python train.py --n_layer=12 --d_model=768 --n_head=12 --n_kv_head=12 --head_dim=64 --d_mlp=1536 --vocab_size=44134 --activation="geglu" --norm="rmsnorm" --norm_place="peri" --norm_eps=1e-06 --positions="rope" --rope_base=10000.0 --rope_fraction=1.0 --qk_norm=true --attn_scale=0.125 --bias="all" --tie_embeddings=true --parallel_block=false --extras=["capped logits"] --init="uniform" --init_std_qkv=0.015 --init_std_o=0.00306 --init_std_up=0.015 --init_std_down=0.00216 --optimizer="adamw" --lr=0.000844 --beta1=0.9 --beta2=0.98 --weight_decay=0.17 --lr_head=0.00683 --warmup_steps=341 --schedule="wsd" --decay_fraction=0.843 --decay_shape="linear" --final_lr_fraction=0.1 --batch_tokens=131072 --seq_len=1024 --doc_mask=true --train_tokens=837600000 --steps=6391 --dataset="wikipedia_en"
MLP neurons of a small language model. Each row is named by its layer, matrix (down: output weights) and neuron, and shows model dimensions 496-591. Each number is 128 + 32 x the weight over its row's rms, rounded and kept within 0 to 255. A neuron's up and down rows have the sign that makes its largest values positive.
After each neuron's rows, "raises" lists the tokens whose logits its output raises most directly, leaving later layers aside.

L3.down449 [ 85 135 140 117  90 133 120  72 144 167 158 125  82  53 164 132 191 155 134 211 132 161 151 121 184  51  88 135 138 116 132 130 123 123 131 104 124 147 150 127 131 121 174 113  97  85  89 185 118 120 123 123 118 171 151 117 136 101 178 159 180 133  90 132 103 108 118 108 151 168  94 161 173 110 139 158 129 130 133  57 127 131 131 152 120 137 158  85  84 138  82 137  90 130 161  71]
raises: "\n", " The", " In", " They", " He"

L6.down1028 [119  53 139 137  81 212 145 177  98 106 191 157  76 138 171 146 112 165 213 145 105 158 141 114 108  95 106 141 161 132 126 102 103 102 104 143 121 143 106  92  66 147 119 144 146 117  97 133 122 135 126 114 108 134 152 105 117 164 158 130 110 109 160 145 125 162 156 168 126 148  66 158 111 155 173  76  50  91 120 181 119 131  98  99 151  98 133 137  96 100 160 132 160 139 138 137]
raises: "ship,", "))", " career==", "o)", "ry,"

L3.down1252 [132  69 112 154 115 137 112 136 164  94  88 164 163 106 139 137 167 162 113 140  89 145 112 182 186 133 104 131 111 130 136 163 169 147 128 157 109 125 111  87 150 172 103 165 106 135 134 123 163  62  72 134 100 146  66 176 130 143 110 129 137 183 187  83 146 132  58 124 146 179 186  91 139  91  86 120 137 119 133 117 110 117 196 173  93 148 138  80 146 101 147  79 100 129 105  67]
raises: " it", " they", " he", " there", " the"

L7.down1279 [155 120  85 100 117 153 127 143  56  67 111 128 125  69 100 120 135  85 160 111 127 159 145 166 129 147 131 138 135  75 114 111  97 118 128 130  87  95 104 136 172 115 177  73 132 142 114 169 186 137 100 184  91 178 102 156 157 133  91 185  85 119 118  82  86 106  50 196 168 111 124  71 164 170 160 157 152 108 103 140 150 112 136 158  98 150 103 109 154 112 115 173 145 126 133 127]
raises: "t", "e", "s", "n", "do"

L6.down1365 [162 131  98 149 135 113 110  54 151 182 129  68 130 243 138 112 195 145 122  87 148 126 109 125  99 194 131 160 205 196 152 161 117 138  90 151 167 143 122  97 166 181 112 111  87 181 117 156 144 120 180 150 178 126  88 132 135 144 118 137 126 130 118 110 101 123 128 101 109  78  82 131 194 136 166 118 138 132 134 108 149  90 101 171 140 158 172 129 138  94 136 113 143 120 109 145]
raises: ").", "s)", "it)", "ing)", ")==="

L7.down174 [117 169 143  93  87   0 123  97 116 127 138 137 142 121 134 146 180  95 158 129 125  95 131 138 170 100  78 154 133 157 157 132 115 143 105 155 156 216 182 132 134 131 155  98 100 141 118 128 136 100 142 138 134 156 150 140 112 113 159 170 125 138  70 149 112 102  80 160 148 138 157  70 133 132 139  62 151 160  88  83  87 126 193 139 165 129 160 124  54 106 144 109 126 188  78 144]
raises: " the", " town", " to", " their", ","

L2.down830 [129 139 101 144 132 141 136 160 113 178 100 173 176  51 149 132 187 142  95 121 147 106 135 188 154  59 111 107 112 106 194 146 133 159 148 153  73 131 111  57 167 144 153 123  39 117 110 123 172 144 150  73 152 227 117 124 125  82 139 158  95 130 157  77 164 125 158  92  92 169 105 121 142 104  93 137 102 143 104 104 122 158 136 145 111 156 138 143 117 150 175  84 133  98 149 104]
raises: " they", " he", " it", "n't", " sometimes"

L2.down632 [126 123 206 139 230 146  45 145 146  91 103 151 131 157 105 105 182 129 129 108 124 169 127 156 151 166 166  91 105 135 166 120 129 106  83  77 168  92 165  97  82 100 118 117 154  92  90 127 208 138 149  99  92 130 110 115 115 141  90 186 132 161 214 169 124 164 140 128 224 134 167 140 157  73 179 161  77 116 163 142 127 124 170 114 203 135  99  81 111 144  90 119  93 144 143  94]
raises: " that", " its", " the", " it", " more"

L3.down1496 [172 140  59 150 126  92 141  82 125  79 118 115 138 117 144 106 168 139  87 144 127 110 170 122 143 130 157 169 156 142 156 154  81 116 192 153 159 128 159 105 126  95 121 148  71 182 114 198  86  73  82  80 117 127 211 138 168 132  92 122 129 146 151 104 134  94 179 156 114 145 108 122 124 143 123 160 157 111  88 119  73 114 103 156 119 112 110 154 138 116 140  81 113 105  70 104]
raises: " other", " of", " others", " earlier", " more."

L2.down1347 [110  98 190 142 106 112  91 130 141 140  92 245 170  76 115 114 165 162 160 133  47  88 150 179 143  94 139 130  68 156 147 145 137 133 132  95  97 136 140 121 134 142  88 151 115 118 136 104 118 143 173 152  78 150 123 140 120 187 122 110 110 146 159  65 157 133 106 142 146 147 145  85 122  85 121 114  79 109 149 110 142 140 216 143 113  89 144 161 154 139 150  92 159 110 133 147]
raises: " still", " also", " remaining", " he", " they"

L7.down1158 [114 151 158 101 180 134 162  90 193  91 109 122 148 156 173 189 175 143 152  93 107 107 107  76 126 141 132 205 178 142 151  82 106 131  92  82  50 104 145  75  97  74 115 139 128 162 141 119  93  96 102 126  97 175 125 162 169 159 159 135 182 129 144 161 108 126 111 131  97 125 103 157 164 101 139 166  93 115 110 139 165 203  97  75 173  92 151 134 116 171 182  93 101 122 123 102]
raises: " the", " a", " his", " their", " those"

L2.down795 [ 79 117 144 126 114 127  71  87 115 103  85 160 116 163 146 119 129 182 171 123  86 101 116 119 133  98  45 153 141  94 194  96 145 114 131 135 108  92  99 145 148 110 170 155 108 126  89  89 147  96 171 173 130 121 101 171 119 196 168 190 154 151 107 108 143 126 107 103 132 161 210 108 172 118 104 143 125 165 162 114 171 128 153 127 141 137  88 146 139 101  94  37 144 103 104 150]
raises: " the", " his", " its", " their", " her"

L6.down601 [156  51  94 110 151  79 108 135 137 128 170 155 150  81 186 167 184 118 132 182 136 125 135 128  63  95 153 105  97 150 183 149 122 163 111 147  89 136 133 126 106 147  77 117  99 117 119 121  86 115 171 160 126 149  91 105 134 158 120  72 132 200 138 117 170 142 137  91 112 142 154  89 110 103  55 171 147 120 116 119 117 146 204 102 156  82 138 123 128 133 138 117 160 143  93 146]
raises: " there", " she", " they", " he", " it"

L3.down57 [125  92 113 105 158 133  89 144  51 107 134 139 179 114 153 135 152 166 194 155 116  93 122 120  97 152 157  59 151 180 145 126 159 129 124 154 125  99 117 161  94  56 124 150  79  98  92 135 171 146 139  95 101 156 142 154 119 153 147 132 175 159 194 180 116 122 102 170 117 160 170  89 140 136 126 175 132 125 136  89 107 143 104 131 181 154 148 110  89 111 144 103 146 123 109 116]
raises: " the", " a", " an", " what", " his"

L2.down594 [113 117 131 104  85 160  83 131 181  77 175 103 156 126 138  96 115 156 155 110 121 202  59 175 129 142  79 114 163 135 142 164 163  76 111 130 135  93 144  88 121 112 156 147 135  88 151 151 143 103  83  98 124 130 105 143  92 140 139 111 132 146 124 179 124  66  64 138 155 131 133 173  88  96 128 162 202 110  97 109 181 109 131 131 177  46 158 119 100  68 141 164 118  91 143 157]
raises: " the", " when", " a", " an", "ts"

L7.down212 [145  66 107 138 121  98 100 147 171 113 173 104  48 163 117 112 136 109 147 156 110 107 188 164 118 128 107 118 155 121 112 111 106  82 160 105  88 165 129 122 141 135  56 143 154  79 116 129 113 100 145  67 121 110 166 107 138 142 117 143 157  93 119 160 106  83 144 146 186 131 113 119 164 110 137  93 209 171 150 144 116 105 160 152 185 101 153 117 218 127  94 110 137 163 118 129]
raises: " their", " the", " his", "ps", " her"

L6.down622 [111 143 143 101 132 181  95 151  72  99 140 100 130 102 151 160 130 142 158 174 125 155 174 129 121 214 144  85 121 102 117 108 161 102  77 111 158 135 140 146 157 114  96 120 122 128  77 123 156 101 127 145 109  97 106 146 154  69 144 103 176 130 147 169 170 144 150 155  94 149 152 115 121 168 123  79 141 106 121 120 123 144 129 137 137 163 139 174 169 149 156 103 143 170 159 191]
raises: " the", " their", " a", " an", " his"

L2.down1008 [131 120 137 138 198 122 120 135  93 145  56 133 122 106 160 164 154 127 164 126 149 161 137 173 135 197 196 137 144 172 172  72 144 100 132 119 142  90 165 104 138 128 105 130 146 133 139 102 193 182  90  48 132 160 121 146 149 128 178 136 148 158  92 137  98 116 160 116 157 102 163 150 173  63 103 171 122 109 117 105 114 184 109 110 184  77 167  70 122 124 172  72 131 177 112 146]
raises: " the", " a", " an", " about", " what"

L3.down1347 [192 135  83 136 106 114 132 176 170 148 156 148 137 128 131  60 109 144 140 126 151 129  80 161 102 158  95 121 195 137 181 174 148 137 125  81 138  94 152 145  93 132 125 157  62 144 121 140 165 143  92  97 167 189 139 122 104 172 161 135 122 199 122 166 103 136 137  97 112 103 157 134 133 137  83  81 116 122 130  73 112 170 139 100 126 107 183 108 114 143 141 103 100 168  93  78]
raises: " other", " others", " the", " later", " then"

L3.down1365 [ 97 114 114 117 156 160 123  66 158 176  65 174 152 135 169 156 184 112 167 156 167 162 130 125 121 137 113 110 150 184  99 166 135  91  97 117  93  50 108 122 133 126 146 179  79 132  96 138 124  91 100 137 188 105 131 123 147 102 149  95 120 152 130 160 130  91  85 185 135 146 115 103 110 135 120 122 140 151 125  91 164 137 112 178 130  77 121 145 145  83 115 135 128 143 152 116]
raises: " a", " an", " the", " one", " with"

L6.down982 [ 86  97 129 134 103 154 136 129  98 147 168 187  68  27 118  82 169  99  78 160 128 177 142 153 125 121 138 145 152 144 190 147 164 113 165 132 138 130 147 152 135 134  65 112  96 101 107 188 105  74 119 132 152  70 143 164 147 131  76 122 146 121  85  95 127 155 176  88 167 115 156 150 141  91 115  58 125 188 138 106 129 123 140 167 161 183 175 101 141 127 125 121 138 158 141 106]
raises: "\n", " The", " It", " In", " He"

L2.down1170 [152 127 143 121 135  88 125 116 146 109 116 122 152  80 157 121 173 135  94  98 180 118 140 146  50 173  78  86 178 160 140 145  97 110 111  75 117 147 138 113 126 147  98  86 141 149 111 131 187 131 124  77 114 107  98 128 134 163 173 138  65 148 144 164 218 120 145 160 132 132  85 132  69  70 107 107 140  89 161  87 103  86 138 112 128 111 102 131 106 150 173 120 178 129 115 131]
raises: " in", "'", " of", " that", " the"

L2.down1319 [ 93 110 166 108 175 111  65  53 121  78 142 101 115  72 145 124 170 171 133  86 180 131 150 123 161 142 169  81 110 127 149 160 107 186 132  87 146 105 131 124 151 131 113 130 137 117 136 213 103 110  74 106 146 128 147 126 153 164  90 116 152 162 150 180 117  96 118 116 188 158 147 173 184 148 149  79 105  99 135 110 149 117 141 133 141 191 154 103 141 199 164 150 102  61 137 137]
raises: " were", " are", " themselves", "'", " have"

L2.down305 [104 122 146 144  91 137 114 134  88 112 174  93  72 141 104 116 147 130 130 125  93 171 100 101 113  94 123 217 184 172 145 156 127 145  83  36  81 136  96 159 103 163 108  97  76 144 168 102  93 144 144 134 156 127 153 133 194 178 118 147 129 117 159 144  65 117 148 165 103 103  86  90 149 150  93 167 161 122 172 136 145  84 172 157  73 156 121 125 212 123 101  86 117 180 193 127]
raises: "o", "i", "{", "a", "s"

L2.down315 [ 91 168 135 160 109 154 101  99  98 128 103 139  98 152 170  81 131 124 165 104 132 132 112 154 124 179 149 137 133 116 193 163  89  50 128 121 118 139 113 113 147 142 126  87 164 119 114 145 127 100 157 149 152 154 122 130  72 132 162 186 146 139 105 122 139  85 117  89 129  82 146  72 191 105  95 168 131 122 132 115 131  72 114 180 163 155  71 144 124 153 162 160 127 116 166 124]
raises: "\n", ")===", "\":", " Succeeded", "):"

L2.down121 [178 133 101  82 101  92 151 116 133 131 139 112 162 119 169 103 170 172  70 106 117 174 149  58 126  92 135 112 162 114 148 115 143 163 149 151 184  79 179  77 157 139 162 160  82 142 147 139 106 193  88  41 147 153 103 129 116 106  74 102 119 127 109 142 129  95 121 140 119 136 148 149 140 122  92 144 144 116 137 112 100 167 122 119 144 144 171  70 167 169 169 116 114 115 150  99]
raises: "one", " others", " twenty", " other", " thousand"

L3.down1492 [158 166 112  98  81 111 102 134 140  53 170 181 197 146  85 125 131 126 122 161  58  84 130 120 136 103  88 125 116 146 143 139 127 157  93 159 135  88 136 116 146 139 191 128 183 127  96 127 129 137 104 139  85 202 131 194 138 121 155 132 107 140  89 164 138 146 124 177 125 167 181 134  50 100 123 169 152  93 127 157 179  95 126 111 142 161  87 137 166 137 158 110 108 108 102 134]
raises: " Province", " North", " Central", " West", " East"

L2.down815 [180 137 160 136 136 142  82 100 151 161 149 123 140 165 151 193 122  76 101 126 138 132 149  86 124  89  86 189 143 136 149 131 120 138 175 163 131 175 125 118 168 137 137 147 159 125 136 125 116 116 109 145 115 117  83 143 111 147 103  74  99 123 154 187 150  73 122 165 100 139 107  79 154  38  90  98 143 122 122  90 101 106 119 185 149 139 131 103 118  66 140 128 109 163 101 166]
raises: "ors", "ula", "or", "um", "ig"

L7.down419 [148 170 164 118 114 156 104 130 141 139 149 124  79 146 165 178 141  88 157 126 141 201  95 143 101 169  94 111 178  75 111 102 210 156  86 133  84 135 156 157  70 135  41 114 122 141  83 196 163 103 154 185  99 193 116 182 160 108 154 170 163 116 146 128 130 132 117 210 129 130 190 112 159 114 141 111 182 116 142 227 134  91 109 156 129 149  97 119 173 159 187  79 120 179 118 140]
raises: " the", " a", " himself", " up", " herself"

L2.down1130 [167 127 131  98  96  82 127 112 131 162 107  90  65  56 131 123 110 155 155 130 140 139 132 152  97 182  79 144  86 101 172  71 141  88 133 122 145 112 151 118 114 141 134 137 159  85 117 164 164  72 108 117 146  99 104 112 112 108 161 140 167  89 123 109 174 128 149 126 170 145 136 119 114 133 130 137 176 221 131  66 158  92 142 133 154 167 140 102 139 108 105  99  99  96 119  91]
raises: "\n", " The", " a", " After", " However,"

L2.down1344 [146 126 140 160 181  64 136 146 128 109 163 119 153  49 101 118 124  87 128  79 102 110  96 120 103 134 183 130  91 160  56  78  99 137 167 101 122 120 140 125  99 127 124 136 129 117 127 138 168 111 133 143 133 141 185  91 158  91 154  82 115 124 192 183 174 126 126 138 151 148 122  97  79 100 122  93 114  78 124 131  84 136 122 120  87 107 178 143 127 104 133 170 137 156 110 137]
raises: " of", " in", " for", " on", " from"

L7.down1253 [ 94  96 182 124 113 131 136 145 101 143 101 146 128 154 176 141 216 128 110 142 119 113 123 168 120  94 113 126 134 109 192 106 184  91 167 153 114 127 173 148 199 117 135 110  89  62 163 105 140 127 151 204 146  61 132 143 172 134 146 116 155 121 134 134 154 170  30 137 144 147 147 109 131  77 122 110  91 117 119 152 124  68 169 131  99 141 154 156 138 115 110 119 100 153 110 176]
raises: " the", " it", " each", " these", " there"

L3.down1490 [158  78 155 122 138 144 158 137  96 199 109 100 131 137 154 109 151 131 167 127 211 121 115 116  98 143 174 172 145 136 103  55 180  88 191 155 142 104  72 115 109  11  72 116 149 130 114 111 176 112 126 113 100 126 142 112 186 146 126 116 161 103  87 136  93 116 142  72  85 152 101 128 167 149 118 135 134  73 175 102 192 160 114 109 143 115  74 133 125  51 140 120  76 114 156 126]
raises: " a", " an", " the", " zone:", " Coordinates:"

L3.down1025 [119 106 148 137 193 101 100 107 132  94 116  96 106  75 142 164 156 179 133  86 191 139 137 167 136 110 128 113 134 128 104 171  97 171 116 127 139 111 142 118 149 121  99 158 122 161 162 255 144  84  86  80 119 133 116  93 143 155 122 140 159 192 151 151 109  84 128  95 192 168 149 166 152 165 144 141 101  88 132  97 147  96 127 124 136 188 153  77 133 145 157 142  93  84 157 152]
raises: " were", " are", "hip", " have", "'"

L3.down75 [156 134  85 130 112 125 115 125 150 139 171 203  83  39 146 138 146 119  78 161 110 161 132 150 132  75 144 180  87 136 147 121 143 105 102 151 126 158 146 127 140 115 133 127  85  86 127 218 146  86 120 112 114 114 121 116  99 158 103 164 147 162  97 108 110 143 160 101 203 172 129 121 183 115 105 101 114 125 118 101 107 141 101 134 156 154 166 104 112 119 115 126 124 132 102  88]
raises: "\n", " The", " In", " They", " It"

L6.down645 [152 171 148  89 150 154 150 142 126  93 103 173 168 107  99 155 174 119 150 118 111 141 165 148  84  86 124 146 150  96 129  85 178 120 179 153  77 115 109 108 112 100 111 108  50 117 100 122 152 157 136 107  67 143 114 131 226 128 105 112 118 145 151 131 123 175  83 116 156 156 118 189 186  92 101 127 110 130 142 192  99 152 141  94 184 161 132 135 127 124  80  68 138 201 107 132]
raises: " that", " the", " there", " only", " it"

L2.down670 [136 147 150 115 154  51 117 156 129 131 145  72 150  85  95 166 151 125 133  93 149  76 115 187 119 127 104 129 118 171 134 103 137  71 146  76 111  38 162 122  74  93 100 131  97 145 119 110 178 130 105 117  98 117 131 116 108 131 107 188 134 108 113 133 144 138 159 143 135 123 166 158 169 104 166 132  67 197 110 142 170 144 208 120 130  97 132 124  97 149 166 139 137 148 102 143]
raises: " the", " a", " its", " an", " and"

L7.down841 [ 79 139 109 178 196  80 173 165  63  64  71  98  87 132 123 161 155 143 124  99  97 145 107 108 112 145 108 133 123 132  95 127 110 114  79 141  96  63 165 160 112 124 105  76 158 120 120 135 146 143 151 132 151  88 135 124 124  33 160 161  96 126 134 165 146 181 188 131 142 124 103  58  84 143 152 165 119 154 166 145 129 119 118  51 111 131 126 153 140 149 101 104 143 113 104 107]
raises: " with", " for", " among", " in", " whilst"

L7.down370 [143 139 125 111 113 110 119 132 128 124 179 138  97  58  82 101 178 117 137 139 136 161 142  67 148 113 168 128 145  88 164 141 152 107 128 118 109 164  96 130 146  68 155 143 122  89 139 163 137  88 165 126 132 104 108 149  76 104  72 143 117 118 103 114 130 155 121 194 175 158 135 112 147 106 110 103 135 130 145 105 128 130 106 151 141 187 178 115 126 131 131 146 169 135 173 110]
raises: " The", " In", "\n", " It", " On"

L7.down1215 [104 157  84 116 130  88 139  92 103 148 188 167 142 121  81  94 123 110 108  78 112 147  77  79 104 161 167  89  58 195 136 172 166 108  89 115 200 174 170 131 121 137 122 161 100 160 114  84  87 116 171 146 107 141  68 146 127 116  91  98 194 175 117 120  82 150  81 107  92 118 157 156  90 119 167 107 135 159 124 108  81 177 115 172 142 144 109 157 111 148 140 148 169 108 153 120]
raises: ")", ").", ")\"", "s)", "),"

L7.down554 [112 139 158 129 113 116 127 156 135  35  98 133  82 184 142 156 157 122 116 127 101 154  92  79 162  69  67 111 113  90 131  97  98 150 128 157 145 146 129 127  86 112 162 117 105  94 175 112  54  86  58 152 141 141 132 154 114 101  94 110 122 142 148 132 133 167 109  96  58 123 119 170 122  95 140 102 175 144 146 117 123  73  92 129 139  94 152 128 199 134  72 156 123 151 151 163]
raises: " the", " several", " a", " two", " three"

L7.down1428 [167 129 151 127 184 124 118 146 105 156 184  82 144 124 151 115 148  82 104  78 126 112 179 132  77 121  70 143 143 142 108  98 146 114  94 101  78 140  95 146 124 158 138 104 165 126 164  98 138 109 153  55 153 178  84 194 161 136 154 158 130 134 151 154 130 145 131  85 144 159 120 126 149 124 150 134 172 121  88 109 108 129 106 127 198 124 113  99 110 112 107  84 129 111 117 157]
raises: " translated", " known", " transl", " referred", " commonly"

L2.down1389 [164 170 179 155 167 164  92  90 106 100 140 135 144 130 112 112 110 188 109 124 139 154 122 104 141 116 128 181 146 183 153 137 205 126 137 138 107 146 165 146 125 115 130  73 127  87 111 117 145 154 104 118 147 108  79 142 122 184 145 174 132 142  98 126 131  96  86 170 104  57 120 103 139  93 139  98 136 133 162 123 119  95 116 129 102 141 183 122 144 165 136 108  89 124 172 160]
raises: "k", "i", "ch", "in", "a"

L3.down190 [134 172 128 150  73 158 182 132 194 122 144 169 154  75 159  83 152 159  31 123  34 167  74 117 137  78 102  96 231 121  61 137  86 149 111 147  99 162  87 112 136 133 135 115 114 123 126 142 161 155 160 118 131 171 112 124 138  82  88 129 153 130 136 145 152 108 127 122 168 143 145 177 197 164 145 111 118 130 157  71 114  93 140 114  83  83 136 144 116  61 115  96 121 166 124 107]
raises: "19", "40", "52", "28", "-19"

L7.down635 [146 125  86 144 128 106 136 153 157 125 122 128  79 137 186 122  75 125 135 145  80 102  96 149 135 118 179 147 114 106  71 134  99 183 172 100 124 120 103 119 114 156 167 142 108 104 101  74 133 139 107  55 136 117  54 121  94 149 123  93 117 166 107 155 137 125  98 146 118 157  98 169 144  84 113  96 197 117 142 129 161 101 106  63 109  99 124 114 133 136 167 159 117 124 122 109]
raises: " others", " scores", " other", " |", " members"

L3.down1028 [132 151 118 166 147 166 149  94 144  97 152 100 111 167 155 145 112 167  98  81 122  88 171 140 151 135 213  46  94 135  91  70  70 126  76 147 136 188 126 147  78  95  69 101 142 157 128 172 105 153 159  91  89 144 102 137 161 141 129 111 145 107 136 141 128 125 146 138 156 106 117 112 178  81 109 184 125 122  91 138 101  98 125 103 112 117 144 106 151 112 177 161 145  83 130 129]
raises: "|---|---|---|---|---|---|", "|---|---|---|---|", "|---|---|---|---|---|", "|---|---|---|", "|---|---|---|---|---|---|---|"

L7.down1136 [108 194 123 132 102 135 140 104 112 128 130 125  99 126 185 141  97 107 158  96 149 176 134  96 121 124 137 131 176  96 152 175 128 136 102 192 197 156 161 127 160 172 145 135 163 100 115  77 163 106  76 168 134 137  87  84  85 151 101 131  80 115  87 118  61 172 171 155 143 169 126  74 164 122  98 155  86 106 109 162 153  50 140  81 185 130 113 186 156 101  77 116 140  75 122 123]
raises: "s,", "s.", "s)", "s:", "ted"

L7.down268 [100 102 123 138  93 187 134 152  70 159 178 131  99  73 115 181 130 114 123 141 125 152 138 161 142 125 170 161 120 148 223 121 175  93 130 103 126 133 140 159  92  93 107 151 124 139 119 138 151  85 126  83 113 156 168 159 117  90 113 142 148 149 100 123 131 171 164 129 156  78  89 104 153  79 148 149  90 161 174 185 124 106 145 163 164 163 122 112 102 138 128 137 119 154 134  93]
raises: "\n", " The", " This", " He", " In"

L3.down1345 [129 102  89 147 164 171 141 151  89  76 136 166 101  77 130  83 155 126  86 143  62 119 147 125 144  89 111 140 107 131 195 147  94 135 109 114 130 145 185 160 159 120 127  99  71 100  55 174 140 103 124 104  71 143 173 110 165 147 127 165 147 185  51 126 182 126 137  52 200 177 102  94 153 114 112 158 113 101 134  82  86 128 167 134 137 173 217 115 124 138 139 141 138  94  83  92]
raises: "\n", " The", " There", " It", " Other"

L3.down1354 [ 96 204 114 101 128 146 117 164 182 104 119 133 160 133  92 149 147 121 111 202  99  47 122 150 150  88  95 142 171 123 130 125 116 157 148 173 162 154 101 114  74 177 170 140 105 109  43  84 120 182 106 147 121 124 119 162 107 145 110 106  79 132 166 114 135 178 134 129  82 138 107 147 120 152 103 182 128 138 130 160 112 136 140  89 177 187 118 193 130 110 102 119 129 128 129 121]
raises: " Province", " province", " County", " East", " city"

L3.down1452 [118 128 196 132 146 140 145  82  75 121 115 108 110 110 163 123 110 132 112 157  95 154  36 139 158 133 148 108 113 120 114 105 152 102 126  94 154 176 181 107  77  67 146 128 119 142 155  49 132 148  91  65 123  98  91 110 189 103 144 108 105  95 125 152 116 129 122 106 123 136 141 136 141 191 122 147 108  98 132 148 176 146 150 129 122  97 108  99 116 168 119 104 144 175 112 144]
raises: ",000", ".", " km", " miles", " hours"

L3.down298 [170  88 122 118 151 165  82 136 130 135 128 201 133 109 142 162 205 143 102 136 140 131 191 112  79 163 134 144 163 158 138 144 133  84  77 165  94 105 131 135  93  92 151 153 134 175 164 143 211 183 164 100 118 117  57 161 120 143  75 136 101 131 144 146 127  86 185 137 123  81 175  84 108 129 124 188 124 127 135  70 114 130 107 127 174 130 198 137  96 155 166 100 113 123  91 159]
raises: " the", " a", " an", "al", " part"

L2.down1364 [ 87 174 115 156 132 187  54  87 113 162  96 133 122 100 169 134 147 115 122 138 130 137 116 189 174 141 126 140 100  82 163 116 138 121 127  88  70 141 151 104 131 108 123 118 142 152  91 127  61 120 139 162 145 114 183 120  96 112 173 139 193 132 126 141 124 160  88  99 133 111 154 114 143  95 103 154 116 163 134 121 114 140  90 233 136 176  91 142 149 102 111 145 121 134 163 149]
raises: "\n", " the", " 8.", " ;", " Succeeded"

L6.down157 [136 194  95 134 105 124  98 127 179 125 102 151 104  74 132 206 145 129  56 154 119 117 143 105 124 111 130 130 138 143 179 162 127  91 132 135 153  93 186 148  97 140 146 141 156 151  72 147 163 156 113 166 100 124  99 135 107 135  75  75  77 144 137 125 140 144 118 162 117 156 132 129 177 121  94 171 159 109 148 126 101 114 135 127 139 153  95 121 208  91  80 125 147 120 117  79]
raises: " Province", " region", " province", " City", " regions"

L6.down1479 [ 99 171 114 131  70 177 135  85 133 118 114  90  92 164 160 143 195  66 215 118 133 120 132 131 108 185 114 156 107  41 143  93 148 133  90 122 128 151 160 161 110  76 103 159 157  93 123 102  84  50  75 119 193 212  63 133  92 132 129 104 150 148 121 140 125 156 156  97 174 155 140 135  90  43 112  90  78  86 158 105 162  52 122  87 140 108 105  94  67 109  80 188 160  83 153 164]
raises: " two", " four", " three", " five", " separate"

L3.down1521 [159  92 118 142 173 108  68 152 202 146 122  87 157  99 129 114 192 157  90  63 106 110 143 114 124 137 137 118 113 141 146 150 111 140 145  98 192  95 135  54 104  98 158 135 110  96  94 164 129 164 105 116 143  84  90  83 145 155 146 130 138 117 119  85 150 184 114 154 178 152 124 117 155 134 115 173 105  90 118 102 119 155 157  58 168 137 190  88  84 138 139 154 126 108 134  58]
raises: " else", " el", " they", " available", " everyone"

L6.down1102 [142 161 138 170 140 127 115  93 149  89 156 109 129 166 172 146 174 146 123 120 145 152 143 137 148 137  94 107 176  70 158  35 105 104  65 160  96  66 195 153 107 146 140 129 120 146 124 136 163  50 102 188 125 178 157 111 108 152 152 120 137 121 129  48  89 103  97 153 144 119 191 109 117 110 151 123 154 128  88 134 121  95 133 192 175  90 146 104 134 173 160 128 127 197  79 135]
raises: " the", " a", " an", " their", " behind"

L6.down681 [121  84  83 141 160 178 110 220  87 188 157 134 169 125 103 120 150 143 126 151 102 117 113 110 139 177 101 112 132 115 155 107  95 107 146 131 187 118 155  97  25 108 113 155  87  98  88 111 120 111 153 134 105 121  61 175 141 173 122 103 180 139 137 158 104 115 133 154 114 146 130  91 115 111  99 130 192 152 144 202 133  93 178 128 150 176 118 120 122 156 159  91  99 171 123  94]
raises: " its", " it", " there", " whatever", " these"

L7.down866 [ 84  95 153 108 157 166  81 189  94  97  96  94 189 115 122 175 155 152 105  78 155 141 156 111 119 165 100 159 145 118 133 198 196 168 132 152 134  96 123  97 215 156 113 120 149 173 156 115 168  75  96  72 114  77 151  75 130  56 162 137  84 142 105 139  99 114 140 115 142 145 104  88  99 148  74 158  80  81 125 135 120 124 124  80 136 124 116 112 122 169 143 163 128 145 137  80]
raises: " of", "'s", " which", "’s", " that"